MLP neurons of a small language model. Each row is named by its layer, matrix (down: output weights) and neuron, and shows model dimensions 128-255. Each number is 128 + 24 x the weight over its row's rms, rounded and kept within 0 to 255. Numbers have three digits each.
A block is one neuron, or neurons of one layer that tend to fire together. After each block is what it responds to, as a language model described it from the Wikipedia text at the highest values.

L5.down61:132098121119146128142094120127133112134117101108111108137145108142130177155146141118132095144116096093129142150145126139099165157174143113083096137110128126113100117138113133145155134125074126129097115129106125129091123111147169146133111130170121192120078114155133134106112066109151094139122128153119112139098153112135078182153141105096157156179134093102102126187155179125137128114125
L5.down87:144122148152140129184135101144138159126140144123107173122176117117129158135133142146165150156120110101168170123143121121102123107150104105115089146132102105098099145156122154149141122168085126092109136124125100114144169116154153137128139132111115159145068078102161113110125161123134129141100090145103108174088150108095115184106147122136135108190139126094135136105159107125134124162100
L5.down314:142120097158101114142094153114180123141123118077135132143133129111126108122089135156098115123148110102102135098165143174143128131168088162130117117150133093108143111120107123163150097174152114127151164106144120095157139146149136132116134139112138173136188103100128087160163139142155094127171113142179133157155129110133136154125145090143092131120129094166149113141143114096132111143176
L5.down505:088126116121160107133135122151123127123180120152140121139125106161146186147124153076132149169079161132132088147135151108115119141138134113190115104111161119161151097118136119107148109142116150131130101171157099141110125125130104105150118124144118166111095102140112123111138129096127139121152137137105146152114126130152123130146102142067172100099134120160159127095169164146142078149097
L5.down568:169135116139096105091103127169166120167147145135121157127124177145077132114121127167177138108140148103118146086123138135131112087118105094072132159132150125109131114156098100157102085148141102146107126158123124101169146153128104161135129107126178124125097112148150108121110123133163112113119147127120132170087144125155126134131144146124152101158172109160145091191101131103118134154130
L5.down580:128145126172119205139130131153177163136090122094130169065135136144124139153125101116184170136131145106158128143135137119150125112120115133110069120133099120147123155133142128071080125131089142145125108105145120115136123146136147123108122124173116110153120103158130141107144152158125140089129110115131133137126124076142105125132140130089133133120126100102144113160101144141107158109149
L5.down582:114165140163157131119110117168146086107110126144079096125149149153101175157121162109164124157136134147106078139146116063113097142145155119117131104123111106098112149103166146117162114125087168128112093081148105131094154144108116147105132152149129104163088141098145138098145154154135126112113104134097148134139124116152101144125109136090093162127156131091131121117143122111179160168132
L5.down635:115135202104107148108176125143103111160182148130150089084140183152136116118153109133156073114150132135152145123118140111114140164148155095096118145125118147118132139123205151180108145158155110109118082167119154132123133109108162136124122164139123127129117147116140194106108141136113174117130119137124148163135112153106105132159130078112132145094103065100114136145114114129150117121087
Description: Coordinating connector after noun

L4.down583:148122128161118142117137104095077158124158132146135110123121074147121087168157080100097159081093138137138129170105153134135088103116116161149110130094145131132100162089179139159146120133105110128137129107145139155147135147160103130143091133132155123115054106111134173135174133097142139183115120109172118139149146137181122131130174148142137122138140130184112104126157165136121136119155
Description: Dates after month names

L5.down3:156119137100113122139125127136109172137122085098147141135165145134142145139125150152109109104131112120121121142120131178156157111148059148124099141155109096143079119120135107121128071156186147161104114130105151128136156125154130147146136098126105140175094109157120129101171069110068120150155151140127147115111099185139138116115092128095157166158118104132151095140131109097075123135147
L5.down79:185137114151097123121145099118159159096152146087129125143104198134136129134105174113103128099096135117102142136099145148116193161137132097158149111155152133102070128153098085101096107140104131150141116131140111155135121141160145150180134144125106159123101099163124119147132187154144092128141112118165148089130117099132122137104112148068142161135107127116090136178163108137137157143136
L5.down176:124122109112150092151101155113137159098116131157121107146137121115138136115112077121115109113097051106138112129145090141112095144131097147143080109122135154091104149140134127101176116149138106118136142147088091120143131120128100117126149112157145125133097128130116095164130134171098116115158123117123140139099100187139117154092140131160098127188152150148111119124124102116136120131138
L5.down233:146132166133160097135188136120134117098150116170187075154141150086096152141074141142093140111161132094105129131162141139097162104108102121172105103146094176106123133132125118156164085112106135123129119150130101147113138145167110113121130108109094135131123083121149173144156150105143097093122167117110135134129162133121120130128097095152112134154118125118114119126108123162132074120136
L5.down355:123127132115156140129105140121155144151115125087142120131148104135126162135148123113117147187150142136129120107157113077125126138124176115061129172102136094162128166109098100127166143104087126171109132168153104154138097113128114182159174170124155112127126147161152129132133131120173110139108106144114134108100166135151104185122112105135102114100128167108140095147131147140137143091142
L5.down370:114115114112125138113150108124083115133132118152092108121089138126154103129132078160112091135145112131111171097163166106162114138144129097123150124129151105078096183133136134146121134159179110120135111153094133149126141102146145155110127132094146132134089163174079106106107155118135107124131165125119089134109185146149112114141122131097129106096109139123162105140166151122155156126128
L5.down799:133145121160128151096122180108111104158133109144145113144112130121120140160093120113125110086115201154110107132131098116098180132127149125115137107163093109117157127095098106121119093117122178143141157135120137096133117120174132136112106123150135123076179120149159142108142127114125118129104136067138118180123137129100150134182123099180125150163112190152166101119139122132087134138113
L5.down866:175128139075095114108130152136134105081111095095125158145157150151127135127110158153134156138135144094148107125164158108132138142145143168128125122147078112126104159140125132151102090113098111129119115121126093171139196128113136176127147099117178132166076120114086116136138123151144152135119140113107132112104081167117095090142152147129152129127130122113116111117109164144105123087158
Description: Word-final suffix pieces

L7.down43:122147138131124109151119088125111146088097123110095091159163108175122105109109075104103127130123116132145142142114141126141184139180088130112080137098105122134123101142135155134151132167145150140121085160122114145132120153114121101146133121161117192120116111113154091118130165131187075155122165107116092165092120090132165150138152123130114162092127139088120117142138118115161116135131
L7.down110:115146113174109148127138126132150133157124121120124098104140100118165146125112139105123129102090115135112127173126172107081137159167119121111122136103109161126108129088138117113104117129094118149078145082119072181180159094110134119108117138136133099128128075130096127134148144134141128177111132120138153157133106142149063141142122095126142081111128143168100100160131128171103124074099
L7.down141:133123088108134106130114126081120121098102158149115142137138097120164130099091124120126141165147147162181114082115182129128125078147174116129146157139116118129120138179158143102110084130074131129145159154156119129147125170126124148080097154175143108103122182149144138114093153088180131147144120114157120123138130141098111109123140128141095067136126129158123104123094148123116141106116
L7.down241:117126153107148132092141105116163158119130119136107087137103110104153117122107160135128141188155148168147131163116144109091153176139089118152122091100108125114101118134167118088098099096132163127069111150141123121152075092134118109129136133165135123156107161144121173124077115137147102141135106109146089135131154126118134187166152109151189108133115146116121108141147114091108136126128
L7.down348:145169179119143089159125142119106157124090139146106146120094091143113143141154132123112137143121090129152118150079179128136126127131113122141126137115108119111151088131135103169133095136102086134160128164161107104130142122098093116103173121152142140096120167094152114132102162145132141147138167132137137082146147134113127152153112111124115100127147115089124122154142110212138085179131
L7.down781:128105106122128112129069110197106145089155105113169118125138154124144124109134162125133161137141098107104112162122170151109142081142147125108117134122105126126091084137126122118160136088121117192116167132153081137122179111119149105125109124092170160080134099139115084138145100109112142101096134131144155103129108113127113122102176120118116114146119131083120133115091139163125136125155
L7.down816:067154111107140103119163127099122109131115110088119098136143118143089121103135113127142106137133192169168124122131087119071141176099161121104130130132150073158144109146114118133115148122097146171131115124172131107130147140101138108111124127189144116118127158096147119128118114142085102116164173131130138142165104106119119110129164129151140087173160135113107143116110080094147118122109
L7.down889:120151054110134111153097173132100120146167118092076125130131169139148147149117109115155122123117123156138124118135132102140126109133094179093136100130091135159103110133162134143102159114142161158128129126130119150133075173154141160157112099115116142149118112106100146122100115156121120116133106129118158123162150157084123103101130069153138102121138098134120153107150182123128107134060
Description: Day number in dates

L4.down470:117113133131137163074138153111100088123147153165114131155131131107104108111127130101130096167119140103120118149144131145155113132118166117114205132141119130142132097141110097124112127139112132097150145094118170135136127134128158121104125166153111173127166120143122130113118143168135108150151117118164110123140156115161091136099145137116100113118085115140104160125139159174128140120185
Description: Predicate nominal openers

L7.down72:155150098132121128077168110155137126140128087135157152147128124149128117087097148107121132098116109126134115115120172115105132147165159074111156132138124120121141091120145121165145164150108102107170160137146100146146110160092118101136113128162094089101105158140150113103118082083111109148140127134121112146140146139145141155114084092179111146138111135114141105065145102107135112115099
L7.down124:092138152085162144145135104162147110137133118111155127147142109117129142095126146123165141149114169138148156121100153125134127106120157125135096116135104104109127168184165114089150147112156084100147144076111162144132101144117102127127132137158130105147118161128143126123143131107102133070102143140168131128122123113151132155127160102103075155121128086135152135065134141090111142123126
L7.down261:117111109144095145094080139206118150188104106100150134160140128135132127137104151128146123108146170131103126105142102123149174116080152153122095106101125163136101116187092122132134109118148140116146090145140129147098120143123092117100103124113152154109114160161096112095063125093141090166103145126142117128080100095090106153046153157150106150130136109155125123127101115139151156148139
L7.down298:114095126157137121150119129088124122111133145146123137097107105088123133077107099149125136110134157142168098124087083133094133130140131138177114152128172132135120145082146130177141123119136139148107093115112126129109142118099170126133162143131127115101156128144140148116127083134117166125166168114125124130130118095159117121050144145094135130104115127117108145141119130129133170064140
L7.down406:115136109134093125117113111113162107122155096182122158117162127146150125156106149116110155097110089108120119178149119101127136128185104160124173113150090124126153097131126118168126152144075114157103162152154129152101101150157150110120108134130143120147110154193117130104091104141066129109110141151151110145095122105151178108146121130082121052128134105123119139118133156113114194148129
L7.down412:111123138146115157109123144111150145130106106116124110094139125132142134080143107125135187123147132089095104150171150096184100137110102122128098112160112124132138143164125135077128142111109134116103110123121151120129129149093100096101162122116118150085171202142106132143133135117146103134129133129134168131166123127119092154078178137121078170155128087137132103163120142121134178104148
L7.down678:110146126154138121145093101125105091120148085150113123145122137109163106134141104121132123116161122122128129109118127161151135120115123165111126100112135142137097160106111096106120113120140124130133121138113116130137089119151086108137139137115126146165114106106110158137116114142149087129105101098119110159141109118145114157067126153123094171100127117124160086128151188138126102112100
L7.down829:164152122147150136134135124161118107154123116148146105127149062128144129112135109118146123089123144101102145154091160117135121128173118152075108104140107156091137156127160103123110111137103140090121130093140104169085121146116059104126104148126133150134132138104133128183136135144139138110110141089115110110077146144151122165152123132160135117142140126108161132114123161110094137146115
Description: Participle ending before "by"

L4.down557:122090142097147146132146135128108131123153120079144096118148130124136130107115185136150079149107146112092148125136145124122147121086104113121128111132145169131134137103126136135119067136086152132121120131140152135122126142110142135122165096117155133085153132156177113147116135105143150119121089127143187132112137125175142163142124118132120137097137119089142114125163147156138125131124
Description: Mid-name continuation pieces

L7.down86:152140100127136137097138087104119150143154166114155145129169115132123119156084088086131147137099159108117121112147146122120162174110171134107131084130076096138133104118143119160107131105127120119110130106157131140150148113107141120108100145141138056121170090121119097124105102121150158148117144148131147107145166176175106148104165157130131149149151141145127120084098100082136141113117
L7.down142:128124116114084147137170134072138142147101130108188120098107108143165100138098148135150123097152098118112087156142140142145124122116125115104140112120156189158131102088163127105163124115120149144133095137125115204154124114099143135108106120131145127131117144088131127100121153152103132148115095107169108130141092077120109144160154103105104134106175122136132135099112130115137137107126
L7.down282:169102124182136142096105122130147106168138123136162140144109107106162136129093104132111152133104090122166135149101135160104100143124106106148134132103132127100106122143155111121088159159154130107100088134115137167090141095137125118096135106146117109143085113062116114150117168160125168116120118132121127140180168132100117128138133132149108119102166128099124123117126142129123175111149
L7.down363:100121111140115090097124167131121150172154153111125135126165122130126132172121108114166106166122162123166127138118090136126149120133123170103188111151125143154121159139145106143117119129147111108113121147130144118166096136129109136100096109135092123145165151138135136116153129139126138139073107171157139149131108116159129148093117131104118142145096083104078141146102102144119092146111
L7.down368:093131112169104128139097154153111160101189100127145114078095112138138129127111176154115112082096144150114131118137175132149152136100092117136113137132117142131164119121118188163135161138157134130114140159111110109160132155142145108170112197194085181163087118117140134113095136133127108094175112120158161139129118135124117101150106143097157103129139143118131115153126119103118117134126
L7.down434:168133087131134115108109103138136137131165180080141118152156134135129081128144137132110095144149122105116103123102167122109132171129084139170143181127114113124099117133119146112131166119102126178163099077140055159118157134086085126128171126151171117110115163129124114174157112189120161094151114108161152118116142134087119130143144122131134142085129104147095125126130124137152164154126
L7.down634:094128130145090088131085140096157101111127114105126127138150116172120148109118107145152131126163146091164153128117108104080160131101099084186135118118118101166103112150150135094132123119129164183156125150128157126150092138123131124139143073142142144118139133098133148093130078181116154108151167099170077131124107107142118132150165110099116103097098101137135140115093097127122134144126
L7.down833:139113107126102123111158110157128086162126115119124108133121128160141090125139118153116113113147097126118142168148118144101158115106117136165150114143103100091100157169107119143119113130138145113108148113096133152120142137138116146141125115146100142134126143125166146196144098125095096159174132125136188128150100143114129101119148134088144143124126125135147092092107111097122113158129
Description: Indefinite article "a"

L4.down444:099087130084147106146142137119093095127101132146115147114141092158129148121144125121138116133084110124091127101113161144133125127113115104128114105156186152145136160135170114139089113131137106125107115166166157090145143118146156127109119136132145146096117158116169128108113142107172116104103071138162138195136131092110060092113136140098203128103135118103133135140133086111142100168067
Description: Joining words after nouns

L5.down164:129110128117133161097159137115145145109153094140121110105126101132153126118136139141115131138134121158086116149116149130102120139139139166118124130087157146124158139125149106126155093172099109132121103127084142166119124115160082104195125106147131131145148090113113135103081121128145126135140116131108139149157108159139159136099140116128123104133152102164106070134104160130171106124126
L5.down345:082128136176095171134109105114143124139140164112105090147093137126130147150138118099130144107157126152130107146131120161149180135129128120112170078109119142135101132129131139149146155128111189106147113120123113125130163110106136119124127102154165133111093106159101135136091137131100109122092134185063126133170131102111183149142099095148139079128153105102085097132145094141103107142121
L5.down348:134178094112116165131146109105127128117151150115111105131085079074143132155117108149111117113139113147160120106091105100131165104145145145117134114145126105121151141150170148097128152104116118164079153168122112098125104113124172108146174108139125122099118123103177143163103143151114160153116084112123112147151151154132132115115135138125138104147150192160131130131113115129086127140100
L5.down358:159125078148135145094104155117120088144158130126110118125161132100156126169141134132128119099125176101132124131155179104103115178139152165181105163115119165102130172097151151068145114147105151108141090102125159147146119111145091109146146086107114124106112127097134119105120115160181142135115102118081134094120144145152126104104100116170154139155121131129104119123101125158107138120149
L5.down394:139109130120100106184135100091099083193104148172131147098127099160123144155105138156130149095122119146103156111108114163121124137145090140137164137117096125144128110101120121169115116071160113147135126103114130160151159082101134118176141155171121130142113141152140153131090115127142137162138155076112127169166159124148097084113148129142140095125129157129133148165169112124170105104140
L5.down790:134130126075153118118110152126153119140194126126113109135138076132128111179076119109142138133111141123132134160116183095139188147117106109155151140100125125111110132166137141093136119099119102175109155110123101129163126123090109124113140113108158136099118147106134143141087126172152136150124119109052123146137168131148118140155103138167180123126136158164113131092133139109146152146141
L5.down887:130117108165155166147149127132098119110156112128133108159173109150123143161133118181141128102119109158113130082172123144102141144130150131156077149153149144118100097148119195119145086131093153118135086135138095138112100151154129121135113172090103124108140095111164123090142132159144128107117093111144119139081121133141098135156128082087121156140143099109115145161130126122118139145152
L5.down1019:167140110126128123133128155101113111134129152125143157124130169165135080131141133096116147147112130137123115146158166100092097161139177088126172104127113127118141122152119101097139141132146121093136114132134129153127128117125131110097083108116137130114155097123061121112107129130130133125168112123105132100150170153119171134146126133101141109183109166129150115136124146108077176117132
Description: Mid-word continuation pieces

L7.down102:092132094140120125141144216125147117099130147102135125141113138112128124191089160127129124132157070107101147145134156155073110121146126114142140123171148165130170105138161139092109120136115091121140115118076170136123127158140139115078128126146136134127137145144135129108131135156090121149097131119131140094107121156126162123105136147113129155109150070109110094135124108161150142129123
L7.down443:132080138122094170146125101168164182150097128120091121116131141143080120119135143166118131094141148143105068089143107128082136117129140125177145143165121104147112155141098132087099131147138144111137114113146117126128122115166107130150111110101142121127105155151092143129149099169127177136124134101154125101138173167098110110166112112120121166162091183133143128158112123124164091075179
L7.down455:144125171169081085107148139113099128151136146136120121089158179179091125095116173116139134135151173146124121117094143124136109096153120154161143135113132089156103163144130111123117149157122116133141117115164092143135163134156102113118124143060091071171144121109134139137121143143116165128098120077111161131154146122131097138108087168099125148116164116169122153142116116116123090139118
L7.down485:136134106126124142130118130140135128139079107099154158158119144127152128151125140140120102099112137148094143118090112134114117140126140145117115108152136141166118077129161158123110147068138154107111082154107157141103100081159098131135123134129135152122101155097148182088106114125098107130102116130170137117146102134141152103129154151124093112118104137152182155115131120157146146122096
L7.down700:140128101136114145122121101158109121121155113104140179133109136145134144106177107099136109136131179116100110118171125146147137131124125123116121122177120084173167134145099122129117151125121145147132100167132099143096130127108144111154123154127087115132117104125141147119116172089174084102121127139154119139084196127160098102135125111097133119121153099097113149135073124159189108148119
L7.down756:117130134155152125080112143140120091123131138153137139132126125149100121116113139103140131145094123192103133123147181134099130110159084144098120118137105126121124142130122167155124144141151159170151187127150082099097111116094121121123133142096162162111144179125103143117129041090121126104082188121145102136117144165109156145141144151156153152140101107100141127124133177166147138109121
L7.down823:142133156135132102152112116137145116109159155161134128138127067126128122167153157085152149126139125151154126165127107127130132147128117145145146105119142159121126117089109124124134133128126124100131090143132106135165142148102095134163137109132116122134169106092113154101052123163144120126102119090108115140100083100117077095101108120124172110157138111092092181143136148151131092173135
L7.down952:115136130146123160096124130115107136141140090109118107148136141149178104145135108104154154074130149083152196099087175114116097095143130153147087150119127169130188150102134102173151149142111143102104115128117148158169099131154109116095162098122134124153124184137106147126104066125135125144148128126112124136159098125151130093174121125131116109141145115130129123172130111129142101143161
Description: List coordinators

L5.down98:182161132093164150118143145129075122138134124127122124118142122117140093127118139136150134142185162178107122081166128108118125114121137085069121135110192138140153135135152153130163101142131101140117107127135123154118102182137151095122137121104132112144183101109116156131120122143156150123116136140103155103107105110114099116136125145112131115105093114103105149107146169148201145124063
L5.down424:126123088109105170116122079099171123147120148113126142087117101086128071116086076167128107124116109066149148172110130122140084166126134102118143162135129088144112132097136171095114161149088081146110167139119107132130145134148143154145118180173141126120129117143134118179141124132113147125076109151164141131137171125117142126169136162123111150111142130126144135133104111130153118147158
L5.down432:094110130138118114171152105129129104169128137125145118161153093167113091133105106134108102160128133119168126156174140173142101139136139173132159105135136133143109118074129084167101138132128141105118146113127107101132138137114151130127173132163131150150155111081134128164145147141173073118143110099145122116133149130109117143124160169103154078131151158142138125066153132148127122151140
L5.down670:132136111101145143138108107115170110147117142155099108050105110099142133164109133128185138145129093133184114169203157140143150121068108126122147105129119149104125152096169132147146131103099125159112073123121113182125108121092165182113161142133136105117139142127134119137110117075134146117128118115162109139111104163138153121149104119126110119123168141104133122131121117131152101174106
L5.down859:132120110110126156148127131115124112100089105139164129161097118121126146160120112160125100122115149084122157114177123138122114101131108162153115144124161107109144100133116148119133111147113132163123130135106121109138145148121148129120094114142109138168077142116145137083141092152105181114133167160121136129138128117134081134137134117165124118107090091137112130108172131114122115117124
L5.down929:100133171130111094104102116145176138133182153124124128105118119128145107149115094054101137134126104142140089117113152105119100123146144112126157085091096069142144120128121146132112121125118090119142165139116165068130123149172133111114114175150153097147161122115150134108092104155107100180153123100114118128135149139149128130135129144123129127130121072152081101112148127131139129123122
L5.down948:100084125151138136097138093133103112119153140132114111100159147123134080140123102118128121111095140084161114110129190116177097149158127108103151121106176149098093136108156127140067176124141130160130094119144146173137094107149144158154158113148158156127134130164103122171107080109126113105159097129140120139143161153128107141150139133170142185111168123156121104119097156111100124114125
L5.down998:132130132160154146122118127075152145116158097132162140138113086159153113140084126118143081112091104124117185162113103139089119155171137111159123124093115127173104095141143144131180096117131095098142123141105137169147097150113117095133144128141118145134101138111132118062196135176151127112140102088150094139099159130134106097108158155086151147091129096134113077148154142131151151139122
Description: Continuation after "a"

L5.down43:156148090119149155151115160142095149141164124153145117114130094118116144137123090092105137141125159150135117130107106126094117111142147087137123128133117098141133112116139112135171128077142139124098145124187128125114126125104119126123100131151121153194107111144139138111122164151101179076147107094142148129140146133128080113081112095114154111132113094102207095146155132109112114145131
L5.down284:129146114125117089131103156110135152122075125121136081169135129152110093134122111138122158102124180121121111095103131130099143111097102138149116130123117114102155119155176127166178123123128170155127155110138128170161148107123114136117126143133120114129126126120101115130122125096117142142075144153163137107151114152109116137151125146119147116090116107143157181096093118147120056134125
L5.down368:106125137119135096139161146153138151126154111156176122153132141175125153121096113125131097130145144122092143118132158150148078193122105171140143114144093128114107128106159110108163112111130092109140126137156103128107112088091125102136124139136119124135085097126136135126126141129152137094138131116096081095126082156092142165159117111105165098107166118146164143084133092087131146127102
L5.down386:117160155141155166113090089157093126125114147158162114157161105155147076140144128104141136101115098168143098143118097127147104141114130151111125143080140120149111128111130113153157150128122127113153093112086123114129103135130138137152161130165149168143135154116124096147098118116145107126144137113136148123117184118115141155138123125108133121123126199164160131141156118069143112109128
L5.down489:129171131136128106160126121134123110096155133137107133092106122150148137154154137079178139150132139089081099121126116108110132117161109118079102139101190144128150148140145108137179147115131117163129134158114127133108153148101120126140090131151141112145129136125110132128132115107151102094127119114123099142141147123168123128126115118081122076113167074122150100130182169128084120167118
L5.down744:146109112123097112162123107072111119103142140113141146134161120158124108114102176173137139116172099113153111137145119137138121157128134149083111128171131149167119106126136150170182120120132155080110128166171106098125149149156101095138132106141161111109108111160168126077147149150147110143155158136132154156130127131145126141107165081114114133135166097134118145110130117157122083122114
L5.down792:100111154153132098165094173129121155096153159118152088126168104080140103124134117150157136132144116140135125097131153126081111136097145142129103100133111139152107098121140139130143120116079123117099118140141083184144159136122173116147117159135131112160122133136111087140116134132129162139082146143139131116114152112140133129152114129140139098167109126127093150168111126119099135170153
L5.down804:109111128131159135127174150109105160149131127117144129099129135143108173102130131166136135098153118113113120140193117105186125102121117126125132120155149138095119072103169099134132054077124132109122161136145145170148151115112145123153115131101142087100130117100102099075080120095119132113122137154164114113121119126146112116125151113080141138105112120125125154100135152130163115178150
Description: Space after month names